Weights of a small GPT-style language model, trained from scratch on English Wikipedia: LayerNorm before each block.
MLP neurons of a small language model. Each row is named by its layer, matrix (up: input weights) and neuron, and shows model dimensions 64-191. Each number is 500 + 40 x the weight over its row's rms, rounded and kept within 0 to 999. Numbers have three digits each.
After each neuron's rows, "fires on" lists the tokens most often at its 100 highest values on Wikipedia text that the model never trained on.

L2.up1858:479500446515507494470541498496479531477471420561499534519445526502498487507457505516440443473515435490425501473452510563417457459515470470431519469521486496532418406549501548471447458501471549569441498592509481523502548499487482526563526459507456455517544483485492507490478486553547457451473549514575411516439539448501433533514520522545535433510457464518485526463429563546507509467496
fires on: "-", "|", ":"

L2.up354:517524552517461503485523541536491461469462533530455495444496560522483486466445500510451615533597434458510525491508475511450480514546463433459483518512503410444451468460461536471503470558523516515464529499592499514526453434506485487390498515519480521438547454521502578474541537538475480531539407459527484493416526538498466514519493491526539505486430449473478531419449477527494459384553
fires on: " as", " Pan", "UN", " appointed", " =\n\n"

L2.up2069:484507474466514510523534500628513515453518477426506478418465499467493489501434495581534495500483476466492521487507512516504493525500562490529449473489480434487475456481522566504406488473492457391465573441466532466488522519537489485593484508514462512564518419452500449503511488503465455550536472514503486527457434441473504452548515548607491508531529438493544497557510546518472497530568
fires on: ":", "T", " UTC", " ESPN", " p"

L2.up254:495493479545483429500506535506502475481537455467488424540459441545514510544477490571468445558527430460483484467572491547577488509443517535428498557513459511475531506616482488463454516584562520481531486579495449562474499535552565521539440483485476516515500597466504517490501437486554515451469486517507507514556443527438522508425491473482478480516490496490549488470538429516477514552523
fires on: "-", "–"

L2.up829:497548491468532544569459432580528542492572479452558499540485493497517512533417516590444527458550477435431493553483581462447440514538494490539462547452471539505503546460470475532506478528552534557512492516475430444487488470519551419531428422546546522537554471471500477422486478576498440625545395427506554495448544488475484540518547585512552508550442477470579487531523466499573505544548
fires on: " to", " that", " Un", " To"

L2.up2184:611502486415486427489438571495485501514537485506490521487408541495538478550469480443554523492521519558612554518474525544553490515514524555496508477515463484487458422502506522560502469496514479525495589469509493522439476528492475502501472525484484423459503498563534438563482469465469596555453512491566507461407514447448495548518534575535494540452439490543516482630460486431514454470515
fires on: " none", " No", " I", " #", " '", " no"

L2.up294:487567476451501445518487503492534477477515535532534492451495517539471562467488468470519486483473373515589552516530507517511477548464491502534457489517453459458474443440517565529512505572484516461511538469520476530504520511489512473514570526544503470477441482543468525488505494495478457465504549452561510479553502475454501464468474461530518459498514508544570487478414499521516514507581
fires on: "."

L2.up1967:599561532524394498508479572523462538476427477550565529503525492544588463474447472585514538559541471539471447472507547543543421531456514496471479528474428496521485517519478470457454457466562468491553438534498542554509512525445597478486427502450507541409468503515535467506526507506528496563491512523523461507511520466458505462482463502541501500490498456450499522497450454576506533547591
fires on: ",", " (", ";", " in"

L2.up1749:511514466440544463599509599505577476470572458548544466526512466492522558504486500487530581484513471502574544477518502528571482486490457502473476483581464471512435483586493457468510482489501484545544476461545356538457460485520503485539567483505514451501489560456480548470526577530515488504459537492573484475538492458410458440501484593494542486484516451484555530492428457541457494500571
fires on: " |", ".", ".\n\n"

L2.up727:491486497434532489515518502542499499481457491575509479504513541483525457504540444507450502531478499386530538533533521503475447527435521500491477596543464500497485471542525388499449487558552449455593433464465434485434436479508463471515498580470468499486575467437536502559515483521460497501517525526553459469537448528479439502546496491513500552552511502463526457551483531509480506519589
fires on: "==", "===", " was", " |\n\n"

L2.up1798:522551484457528515594533532577564575456477487532508513491423450510532563582556478476512504527521480448523480507511479517497504520548469560507530505500457540495452448497521452477528534574512494512421477540521444488466501515514575423493542494468503553518493467475485517459506471533494425499496526449501532495588404477503477474489477497456535476546491417473529504545452492504479562538558
fires on: "."

L2.up1764:519580496531551496495531541535511511470504465605467475464387523507451447532507503455562441503430431533586476530587526531470507472498467553413482549537477543517454468559502486523541476602495495497501495482536425515417488482493602512471506499537504494487469484477519506505471507508485497439517536446572570501532485499465469553458459519480492470471481491449507475523431510492478544504556
fires on: ".", " |"

L2.up1112:492496529542474501467477515498650437465451534424523502580442516478518484508447541532463425499500533528543518507473505437481500468540558541452510540572475535528467468531460431501514511514486476476523462486461513538519448484483532445545606531470529473489617496471434532481475427529520512483489401557502502492488519533464495447494503506445507500472557510520553516497508557507489613528509
fires on: "an", "ay", "'s", "oth", "ana"

L2.up463:570612580486542446556573549521509483478525476477495533534464471527502552510534465532492472533488442526506501482481561532459531449505493530450536528472552528486479529556536547517449483528484533554518564466496515536524494486531546491510477508521565537492479489523523533451486521493491469513473439420543516487452434542485473514484485444476516448419461451426541479498531515565492547509500
fires on: ";", " at", " came"

L2.up2122:566496493531445449539454463519504480478545443536530529438462531577434508537506503444422532433568533502472542506525576501400425476527531479407518460564435501512460512444514585461416483466526535453490445516476496413477536554495560505420495482480429455436506544494532447487510459601531518433490530501522444501495480440512489480566453471595549496511489507478508518488480490547579518483501
fires on: "-", " the", "|", " -"

L2.up1119:532499499476475485483571513488500548487521493476471537448484506507510554496453456563523452514448472543515454419482488582480495493434460509415506524468526471510509486501501475476433529562534521502494489498475449565493507520488476515508424457466531476503472547563507526510517405498577527488496524542533488536434531476471470517486531503507531531492481468401497465452449518534444554451468
fires on: "-"

L2.up86:507477549529503547500493556470487418471535494451493487466516547558530455562497468444424617545502454435474535466542484476488454474497498437466484486529451503532442524507493520511465447513517447421571500551570455521503478517548543525528488515489526517499558510544468488487523546448459524492497468471498513498464539464520524452509515543527547481539546500433511473479486468521526541452497
fires on: " as", "Personal"

L2.up1600:452485467491535547568566493526471539475505459438496438474513535555546431569593497623519412567453418428490470459444478473486475503515501480517522564548511503496514478515508489484434565501555507532453493557566477482515515531506494486466486477535547526521458503481424511497461514522493458443484545490517496487465488492475510528481498526516529533462426501541527537498412474489492536556525
fires on: " after", " After", " |", " When", " is", " when"

L2.up220:504469486561513558474512538511594480458552521443514526507530494474534519580466539496423532565499463448515547539530541576496471534435487428487492611561452473510514418529435506482448431480495533517522522599544475475464479576484505513509474454425529533498474541479526489514524528509504499561437424503429471517502571548495526510431455457493495550579459477511523519476458488514499513495538
fires on: " K", "K", "-K", "k", " St"

L2.up1651:510485520499468463507483570479567523469534462415553572523439461568501524484467519561429485482489484546558524458499478453513488548482493508500472446497468424484505468506549533532475542554524536403519513410577407523491515463482595470544552535530436514506574541469478430492464485464497446506521469491546440453487435463423489462554483472604458470465560567500534453523497520466590471564533
fires on: "-", ":", "′", " medal", " p"

L2.up1531:593531560534471456519564531601514528464561495477489468418449507575565490517487520485530379510494496503500505455537517493471473526496444533498522451525551491480456508583577484514478523565439491445508549461467514492474532516505450536489504532501579465498500484562470510435494484490457544608505477481607469536481514443458488484514540479481493543426507485476478525521426500489473534481512
fires on: " El", " All", " no", " none", " No", "All"

L2.up2277:588513544399567519492488525515490543457438507459500517527475516523500532489505487539459521582507436458491501494448467483436610528482454456454500509542462518500514531453456485458513428550488508519553573544501512517480449456519474509511487519473536551481457503518521515495490449528545514516474426520476469475421520464452518510426542472454504396534563438483514576529484590554516450482499
fires on: " –", ",", " t", "-", " as", " ("

L2.up2234:524599519529535432481557535472439553479461429492459456458489467491504532518521495484503469498536398506457496515520524465467511505507476496518569574471472536423489477546498490533446503541519535548540529514554534574474483542475619440484455496475488485515520596531569468467508459500491453479487555513515515469437363402474478484514541545552464479492479466460560503529451448506505535573550
fires on: ".", "-", ".\"", "===", "\"", "===\n\n"

L2.up151:556438564514475482533536563484545463483527508460485556501547477568472461544428506488385545593449496514528568475550517462449518538455452486493523483510486423563450462497451495490522465522513498502468440477479479459492566468527550511455481477481532516495594543539536476497512522513468497507504453485468452527454454479509515540503546478480526569567492474486476521461498444485490479560481
fires on: " St", " K", "it", "K", "k", "uch"

L2.up978:569505548462580515582547540490490463484512398494473472440483553498522466459593541551465462529505464552485436485523506437444481512489543526525439572573417536509438522453504456438483516549544540442543493493531505541446495506440489524471523509467468485449478481490417453554497517508568474442446451569517505468497512520514491506512521494565510507475491509450571512490541476524440476511479
fires on: " that", "-", " sh", " is", " when", " officially"

L2.up1208:522485506499494550553522470502534509500443422491541450469505425473499533521465502485400467555476488435522441591546528557409435516526447491539471498498446473453425445566491426447494506523578504516577440508424502504533474471482501423584534420442410530505534525506525511500426481538515571434558503539539466476493402535428478524553539520562458553507419389434583479571510489526513472533563
fires on: "===", " to", " \"", "=="

L2.up2126:552467541486552489483505546480519508479440496473501471497478431574474551553459515470504471543464473571458477551552590543447493519524490508468483563516392509385428533506514493512470422563527482443520488537496542526471479483534505536474536488514530572517502513508529489484518389568494427601514491552568536451406495442487501543506526501545486434473541471462531541507453540490533444499557
fires on: " –", "|---|---|---|---|\n", " −", " (", " "

L2.up167:552550503452483465534443588527457502468490460489479478480502544512512578506552447578441532504468493463550532477482489534466485473430482479447504476565479570482470511505501524514522502533478545519525544466480466462471515463496538452504494491499457426472517510512525489490504553492509527449514472482490449502560490506525480439496545582509530523510449457474536478485516476571540456447508
fires on: ",", "\n", " |", ":", ")", "s"

L2.up925:495530477465516497515451531534491493455549366512491564471423487450519531448462484535503554529533469471483493522484568547537400475505474516444516477505520460512455492504543439524486460557499426470504510495440455450518504495479540436481486462472464472516441553461459491413464527526482533492497519458513460456556477518468415533487563524444497475460450487526560502500512579594474471484483
fires on: " |", ",", "9", ".,", " by", ";"

L2.up1366:569491544559489490492478517503518463500512468489448471466420587484544513501428458511440616459526515485401597531512494516453481505543554464499433572504451530478457447426529405500426482488572524496545543532462510470488393492520496399543487475512478547475539551550488478529484492474480516456491500527572524526521484460501459467471538492475523535458532425480515501470441440484570553516513
fires on: "|", ".,", "-", " recept", " as"

L2.up357:525501508464480470506502435508464464501549486533491553611549545518457464508506498486431552489515471488492464442507500561478496474474556482504502459583440488524472507527468489383487533522512507560447478510487541514466481538515622477475431489436567554495463562535469474540476502487539506597527417407461478497504547540501524370483517515505472563405489482464529489500528504509412526527539
fires on: "J", "ang", "-", "9", "ern", "Ch"

L2.up1613:595514427510509457516536469499464575479487484465544568555583481535470478540500484630467530496541474435498443494518518572500481521433507437452515519541481580460476539457507502432490462548525542530505443518516544526490462500540577497543477460431432528440553538460539478494495542591589435527496515504501456474523513481450528458526441521546491510549460418452505486534504499472459484505472
fires on: " ", " (", " at", " in", "-", "9"

L2.up1186:583583497533449439488592597472497532501541513486450480474557483569511549509449562499482528530465473558498405552501552549504503500557543514491554541527475546523500505577488491457507488526426534507554486556544533552491467479511563499457456488512539509470513487543492535527515599491557509506461513455520519460469537510408488490506467454569478491522495508413505504512428463520560610454509
fires on: ",", ")", ";"

L2.up1267:489521486519529541555492450584525516473548448460572506516423417484550521548472496564467547487487473417447431545503535468501453516451463473524489535431493544572497483526458499479488468492532483575514565502424487495462391472499571442553486457499487537476516439479466493536473487500440488441540449443481553504580533508489517477479600529526532556471477445487471488555453522505542528467516
fires on: " to", ".", " recept", " &", " that"

L2.up2229:552485537497544503522490515440489476477521515469507586412401410557440444482506495482485461545510434474559536467537479528443530483529418465442527478600463499417464423449508531519526506594505505513489532537475529571485463519506505463507546462433523512480509549505578477505512490476423525497488523509529462541551448477492480529505496451436441481519569457533528492426526494581513463554498
fires on: "-", " ", "8", "7", "2", "3"

L2.up1384:531521455492454473468521518476546453505537460529514458561472544500592551511476521525493444511456481552452451451462469452513516527481509529453525585477433502555520481502530483497495486521494487539549481488510497506494526438521541444439464474488487461522493534510526525533536483490571484453451562535515524491425417455471499449479480471514487495515540557450548458486461451489560581474491
fires on: ".", "-", ","

L2.up1367:501510458474459494473464501488480458493574526488515533462442470490532503524505574537508413506495434538487605454427533511520467488510478511488474511540420489504444510483442488506494535586547512518553465516494530450416512563461556416482508497472588536509488497505396439566487505520464491533494488525506549540489410505478492469431524443507469527504554524476555522449479488539512555531488
fires on: ",", "-", ":", "8"

L2.up2015:519499462485569487516591520524465459513520435552446441497445489441539458522452455575521479551444420454585525545480480477490431472498523548476536479528452505479494522542513481508451461498551536514533575422551465463414509521464502477555484566541504483496520493545443504463520528484551484465477526527537545510427497509495473463459587514518528486553467496438561524509464512548516498528542
fires on: " |", ".", ":", "=", " is", " /"